Weights of a small transformer language model.
Architecture: no biases in attention or MLP, tied embeddings.
Training: 1057M tokens, 8065 steps.
MLP neurons of a small language model. Each row is named by its layer, matrix (up: input weights; down: output weights) and neuron, and shows model dimensions 341-511. Each number is 500 + 25 x the weight over its row's rms, rounded and kept within 0 to 999. Numbers have three digits each.
A block is one neuron, or neurons of one layer that tend to fire together. After each block is what it responds to, as a language model described it from the Wikipedia text at the highest values.

L8.up580:479477491517456544498461471485544521542502489474521467514508496523476481481499453517498498457508513476509513525529526531462511527512552491481477476498519482557490501536479538504486559476503481501509463476468480503522467516558497467495488514499484489493483516559477521480470538531511534443506536489499503486499502480538524455500497512474575507491537503498501522493526461527509461469510523517496513533528516477549454453460503511487450488534488543527507456474477509503502483496470468451525468489475473465521480526500
L8.down580:488511565513448499487490593473504524475448537431525556462522546545490451473452503482516452473484496497551503489464503539516451492516506472472477517533543523498538532469480507506547492546502482481496518502508509482490539480512492492530518488476514524479517520491464502548510495516472505517500484518475495524420513487496528496437475492519510499531501517466484501496487496499474475475495545499493513431495508537501501514531521495515462506516523494472505497514528494490563483494505523505500474481527476455524479502489
L8.up951:505510452573519460526497473466480470488465521551517541459504473543495489489477481501546468490468468477494535519521513541508504526503459535480488494476493491516495509511451516489478565461522535500531460502500548491478504477489478519475464485477470505478463478528476490442470542518472497468495533487534551523524500494516505517526503536514483554510468474478542554495418478529486552543497484504500486507455540506507488461526501504482521460496461494466466480483438516512482503555487525468496507504501456476550507456487
L8.down951:522466512484491490491480483519507468527503503450477495539545499484485474512484463510480491514544530543493529486448471509511487494468501478522518483482500525516518479479492521517514512479521469474494526486449497460477534514492506517525532466482483497497505501523522527476521467538478509536540522496529502536451549527481475503508498559505486511454495504482480496518516534495420482491484520472502489509495473500527494485508511516510474554497521516516514509508551477493504485478516508530467516486498509497481516544480
L8.up1091:492519473525456486458494460451532474527534484480553524482536500505456509472484486541503497526470488526535509496496529513450476522497556499434502482478492473561527490485479523446488506519512523509562490513458505500493497479493473516489523495523490497520489514519524492446511491503495466488504528486548575481526505537490504507530490495511484531501500464492495518492511486479501523485491520499502522520508523516531485494460514522498462491521478493470489484509495483519458512562465456462507510527525489483512525473506
L8.down1091:500501513498497507510502520511509488473507516549482533488509543501508458457479523515498500528514484508485470486545486487492487500502538521505505490501479440485489524488534495480505511533513527459524503517527551501491486533471481429482490463488490520499511479506487543518552541511508510519547543503517449503524512513540492508514504528513497557517497494525521497467476504472498522476477488505512464531516555532525529514509507473467514491505473498490521501497557511502453507487497474470491501553464487473470527496526
L8.up1383:499521465520534463496489483482451522533487479530529459486470482472465477479535493514503476487478556486496524528535518484491556497511557476485475459525518495531537497495521504495464533509526511483496488498509536497469498511527510495463470514525486489494504545499484449488464547519475530446485520472519533475519527522483504487494462488447480529511499532509477515480497469475481530521460520531487508535506513499549442485495515472522492511546484509515503470519484463500521508529518513481501471488493475491472513493487
L8.down1383:489474513500496511527453521511494486502532536540540553465516490477518475482478504530469509439471504523494504503521510522469522481516536469533500503520499502472522483483487509508541498460525495468549502481521482439463537525500519431531517493451535480538484492485522483466537479525517528507507507494524474550519502502485504476508474530488492482493479523492516525531489521468474504483501523478480517528482424485496526494532484492533490513508501477458520492507524492542494459495446462503451456452490482502477510503512
Description: Inner subword pieces completing a long, often foreign proper name or compound, e.g. Wissens-ch-aft, Stock-hol-m, Cunn-ing-ham, Wärtsil-ä.

L9.up1921:478516462560527454517510488482491551508513467538516503478503495501494468493544506553487502471469513486511480552547541485491513500515508516475493514536482464527476488491503476469490522469480515518498482489476505469476521497533500490484468501481474508535501521517488480488467515472510510513462505520490544474536494536507546451521485484486487504502533510490507560528502526529498524554459539480490511489478512496525468467490505533497529467477491511496487480505537504491516491549557507478484470510479462511498531493494
L9.down1921:469504489496505477501487540494474476502509533491486540477476523509498487514499513498448554504497490508536483537525461528541509496532517476480505522556461503532525500481513533456521470538530474501513504529488483478506472504498480433518455482513504486522524506471515515481531524507544498493534479500497512526497521502511563495474471482538491522529513475512478541509499521462500489511492490463458502486497512516484516446532493520534472522511494470536524525466550502503488491466434495526527456476521502475516473477504
Description: Middle and final word pieces inside multi-token surnames, mostly German or Central European ones, in lists, tables and citations, e.g. Schwart-z, Hanf-mann, Guggen-he-im.

L9.up1992:510478477499541516532584511482499498488475486532502531516485486487484494544489486486491534507507500507493477513540541501527499543490556467497462502503465480496540504504509480526533478522459488494496484498451479490483500488533526598518494506516474471533510506510504494489488481488509515469504489518506487477473461487476460510545547501485503493455498506492545499490461537499487523516528505492495507475512493469498524548534517544499516490474480502491515462493503519537506542479529514486489485525490478477482503511464
L9.down1992:486445547517516506458488554481500528521467435531515502536502523500468484478483506457535520463515524484496520502497538511495514500485517504471481489550522477461545456480478505463517498469510481474523474496490497466499511461541524465462469523458460503492519529487550481482521484485530467505533548533472475517481472464516509529540502526513489528515593509480520500519482533475533525498520485511495498493505513502550510487495479498473508469491542499489491526477491491484552500523523525488519522501503512488520526519493
Description: Pipe separators near the end of a table row, often before an empty final cell (e.g. "| Turin |"); also prepositions or verbs awaiting an object, such as with, without, under.

L6.up20:494536516492502493494504500533515538481489540505485465500464501518489536506456518516473529511544515507479501515490505504477505488483509519500526534514460469435499490479483557487514502508477463518466473509460466480461500505513514490488529524532489517489494519520513476493516509505528533515517499498493506494542496495507489512543462508498500494496538489535518507473507552519519520476504525519472517493488509500476540501517469509516545511508507509479518506508481518522469539514503484475535497497485504490520537477440
L6.down20:483484523541530523486475477481503459467487492492531503498547529541505493490471514487505499515512498493491466526493485518423502554523516480522522493471495490488512487433516478501524471519516503482479492489492523528481452507511470495545444468496561510484513481490524478556511481511498475503495525517495496519525533482501496482523468516502495488472521504485529450483514481535523500535518488522510484501483469486480512491525489500465495500504509495508532447514491507479486535461509517490477554530498512481557527445489
L6.up267:481559528510542506505528501491508550478509510516482472471493492529507548497490524526487509524552507486462495495481511508464475478481524478492497502509499515468501461460461494495518487514498515532487499481501498463507542515537484513495478522510511497479463511505501477501502493482518503489538552504539491482506482451549504527518507499457524505508521477542539524518463503523510476480522509541505528508512483513537504486534529509514527541506503500489527486470491526534484531508506543513516554518494467489475554475470
L6.down267:479505463483521517502504456511473485504488483487511522465508545514466484480483526502519524521540519492479509523521502483473494516537467424532492464542488534517516517452466528486505481496539511484470531529442505534493460509506489483516488525522489474479514511509485481485525490506459489513526509531511519526490534488465478504533458528476522490495499466495506502478493497519526511516526510488505526495485503517479491477523512542477497505470561482487518501529485517532534534446510497526517523506513505498526502486523
L6.up1444:494518504495520489542520499500483511497486499518490478485525491532482514494502517511530514522565542482489512485476542506524532515522503477509514479504478497444480498495478534473498502525490521523493494530460464448494488498525495474480494518513484497488469447549505490493499516486471510469506563489498509478484493489533498516543476499490496538508533461528542519497463492485508495497509509550505503518444513488513520510542470530492517469527542525505542511486500489515485498514506531478515501573513459484490522476448
L6.down1444:532490493517493528474505465482530486518487464463532549510474528526500469498491501507506483471457454493524493518506467526485493536534505540524510492507503508509490542505562475477509506547516492527498488474553501505536483495524508469504494515483553496493521503539555506512479473509522526518513496499509498461481535482487544501491513480502496450481478479485479498492530521497510488468499515510468441503485440546503502486540541508485525510495494507516526538539504509497507475496511490470512494484502558488560522494488
L6.up1923:467499493529519463552513500502460497462477533514499503500526495512462524539495523500527498525536540501451468493506514483470492538479537454528477502514463519497512488441496524496507515531470517533508521529451527476488535521504511517471534497531483498489477510538500460492456495495508543476500568494487502469508486457514507500537482519487508525503513485511488472523467502523506500514518566525482503535493494505520484493515529476502529518502530513490519475519488508534516502510524514516535518572500490471506513502467
L6.down1923:520478455515508501471458495481525440499452500468517513470484522483520465486476524519561513522497493511500498527511477503459482522552487506548483503492483482510449489466509462530530507495474474544485520486516519526499517525447485492522470489550542478498510485508545519504513471494486444495512508528475461501491506434503530474496486513560477476485521495513523483513520519508529513512474444524488477510474499488486520500491533560493475499505485506515536472537472538468541471495488526522515490512481499475546538490528
Description: Pipe separators in Wikipedia markdown tables that open a row's last or second-to-last cell, e.g. before venue, notes, record or date columns.

L6.up998:482537472553494457519536480506481515510518502499489523514526479443502487493486546510509479494481466524497504516548479496477538479467536507455508512507482472510537481499448545473521568496518496451548491492488512468480514506505529491490524501504480519532485465495483486497408529533505520511471501484508464445505503492527507407523503503527526515485490493495461502494452503507527478505532474545482480544490485501524453492482501488489511525520494500501485482519499481528514503534458526480466534490503484535506499466480
L6.down998:536496497483486512547481451510510484499493503504483533537489465527503490532524444472557481522537512496506538518457489556524487514544522512537516514485478537502540497500493531518554516480499501469495477473531454477500490490514484461499478474515552507510488459482492510487528522465544482477534467456521477483493532496566496520467514475477494501494475464522475506528497484466513487513553507466511481534507503554483519482497463484513496483492542514545507510508509537529523475466517462518519534490478447498498501549557
L6.up1213:543526492524522505517462459466496559499529496440527474520495492495464498459462494486506498528505521517518526487476543513480510515492591496464474475475518557551489446528472485426491519467505535512507498473483488480533489492523500523495525490484490513531536498525501463513441533523480512450532508498547510450475502474482513454489480479491547494521468526500492505483490519478515492478491465498520511534523487515536478526508517504528493511508484516514490496493486488518529543529484478480533504464515457513483512467487
L6.down1213:470498486488515503479508477473503461522467527488507541477472507483480457511495488547510512467529526511485479536525464534498487473509487467458495499478528470511500529515491542534488486478486517484512439469545532503508519516487488480543505503492533516470463483475507495447563466541494487505517489480482453525541506521477485489510486472454492523503535474517512557515531489494545496469515526484525502550478488511448491431585448534450517457513434504500510515483542522512484519466509473512508471517495495469479492519521
L6.up1455:523522507527494437488529504480491480526498514519531484488539492481487491477525525534494444478492505500505463532565535532485533521463537471444498497517478471525505482500517529513523537469544502513543514527504480456483492497514507539470462505486466518542523530524505501502482506504501507533495508459515499495510478517482523441531471506507480526513456473492446524517455468502475532524487495526472508534512528513545472444466549473529497499506494525475485472501504487504552494538460499478467478516524492491455507503506
L6.down1455:499490470520520483487524534490455500462515479517516487477544538507460506476437494535520521521507506541503532525525487515486494471544472521551487517532503463496501524477473500503500495507462495507497485489509503481517514549450492504512517487506513521493484484473521497481475512504463551527515460524481528475495476508482510488473493500509507460553506443491530550488536509488499527499526505461495501478524486504494474467493485538507487502507474526540524481494432435510479516496500516560536521529485476508521498453478
L6.up2041:525473473531468486521512472457483493503495523531500492508503448497476514509495484504517465528503508491484480531550506525483559509511547470477502482494491497511493432498487555478491517491509516500487496518534492492498509511498494525476532496493463509506470473494508470450420542503485510478513532502536489496475487539506539430525539498468506509544496470480456515475488497498488491501474450475489504526475520508512510471471525515516500500538503519499465472476506455510495513512457491518544498512521504508521496565520
L6.down2041:494488467490485536494518513512497516502450533474543526469478473485472499524472552507527496517512467492513544528522496546441494445504481505501515496520451488526499485497497523522522529493490500488511486458525523500521534455498519448495498541480496509537480516534524522509487457504500542517482462466463503496486505524451476500474493480461498472543517483489500528508534511511485476504522470506441527557466483508498511473535481492542499489479459495515494478487508498547534534495488550531497479514496498461521514488463
Description: Final word-piece that completes a rare, often foreign name or compound split into several tokens, such as Musikvere-in, Sheboy-gan, Lützelsch-w-ab. These often sit in tables or lists right before a comma or pipe.

L8.up56:540480483510535534465507485470497487497492506485477511513502486504507508495512519539508489457480542508450458516517488519516498478511553509525496472511498495505520484484458481487511515520461462535495510518498466533504480491514483539509513493513507525494451522508508472497481507483521502484520503478498480504509539511501504481511493539489535495493473503517517538499499517481470461512530539528504547514523468454499479499487518448522528515552505488526560527463530527479491490491482474498512496491468505459467451495500
L8.down56:458488461480564487489473512480536512473485509521517510497512524547508527484487457467493485475452422500499472532485482463533532507493496458509505518497497493513530494572534518509436482487458510493462491445497512520534544501505494505509500517514467520492506469496569511510534479502495523467570495494513523485553518521483488477539509454529530509503512479518477526490449520521451469500497514506524493533481521505546540529463568518537481502507482501512483458465530485505481502528513529495540548528532496504525504520485
L8.up200:507530513542548475473487485465470497509465540494530507491540496474488521500506515543490509549502502572480513505489495505468524493487497464498507458483484512542513497491505489502516512465508546484513473498533499486496523528531489572467515483531475497534481541514501485539503460489527482489510518499499491516496507502509477518467494497494524529553473529528495480565484493499532540479519477513485534510500501499508459469454492539426531543451464516497483507469486543522517519495464492525484522497518497521475530532444
L8.down200:499485460513527494487524472508500468522497540495495465523508493515517491501488567514486520477470511463495536490497463494522480498515500501444542509491495493496511488483484486536514513493519530503479507503468545504521526527512492490527528489516501504477494461477492484561469505465479543509530503474460539544529502466474467528503501520542479498476477490510515487453501464496509498513489465497511522512528448529529541499461465483530536459525500532462472466488422507503483517527527498498523520510476515510529458490515
L8.up876:446456508481494519469559509490489499509501541532508490484472454535548513485473456532513498544528552496513514499507502513500491520525491511494478541516456507474505511490514479518477463473508475533499489502472482514454472518517515530504484477469480515550489503498499489506501491519539500486487550481512523507507478528492520527500529476512508536553514487523518540528507491504477494520480494518529471507503533538493503487509517473524532515441530526485512520496495518564516537518509512482463482540460501519495522451460
L8.down876:511494483507495512519499530479500520497484490529502517533479512468489503460484517526518526493496507466518510499509555515571488454496475521489480468540504469509490517472512522474471519510447526487499540504506511475535485464499495481516544521465491504521541481499512494553482460517507530446484465495495502526458493505478471516539502460468492490515500500462481532507496516534486495447522497550492492447544520516492477470490485478515508510542522491522483498532487520486520530502482502515480467469479514490566490498465
L8.up1948:487474483505524465533579515532484534501515543519492487519460462498504524524512500529512516520531519517469468518491489489496475514532535512514499464482436513459496469541509474473511515512497516451509555542481530513445507480537502479487506502493513463528484518528520509520486477477512522523528510498503499508503514520516486517511505520522501514457538516519485492543504495485570518491531499490522500509487525455493492508516523509485522490487510543510471496461530535502473548506475502510468480497516499479492523496481
L8.down1948:460485506514515505487541501458567495451499453495499504500457460523528516497514503518509467473524469490559469497528506493481559522542486509504490499484462465495531457475521520500499484493525487503536456504550506521500461551517519520481448501498527540479449479517544465453517506509495530528512504475441515521528483468493515522522487513475539481512498506548501482540527482494491463496491478544494494520504504501499499502526505509551521474500484504484482501515465493535510547493496528478516530516502499481499446532481
Description: Column separators and field punctuation in wiki tables and lists, mainly pipes after a cell value, plus colons, semicolons and equals signs; also mid-word fragments like dev-ast-ated, bre-ast.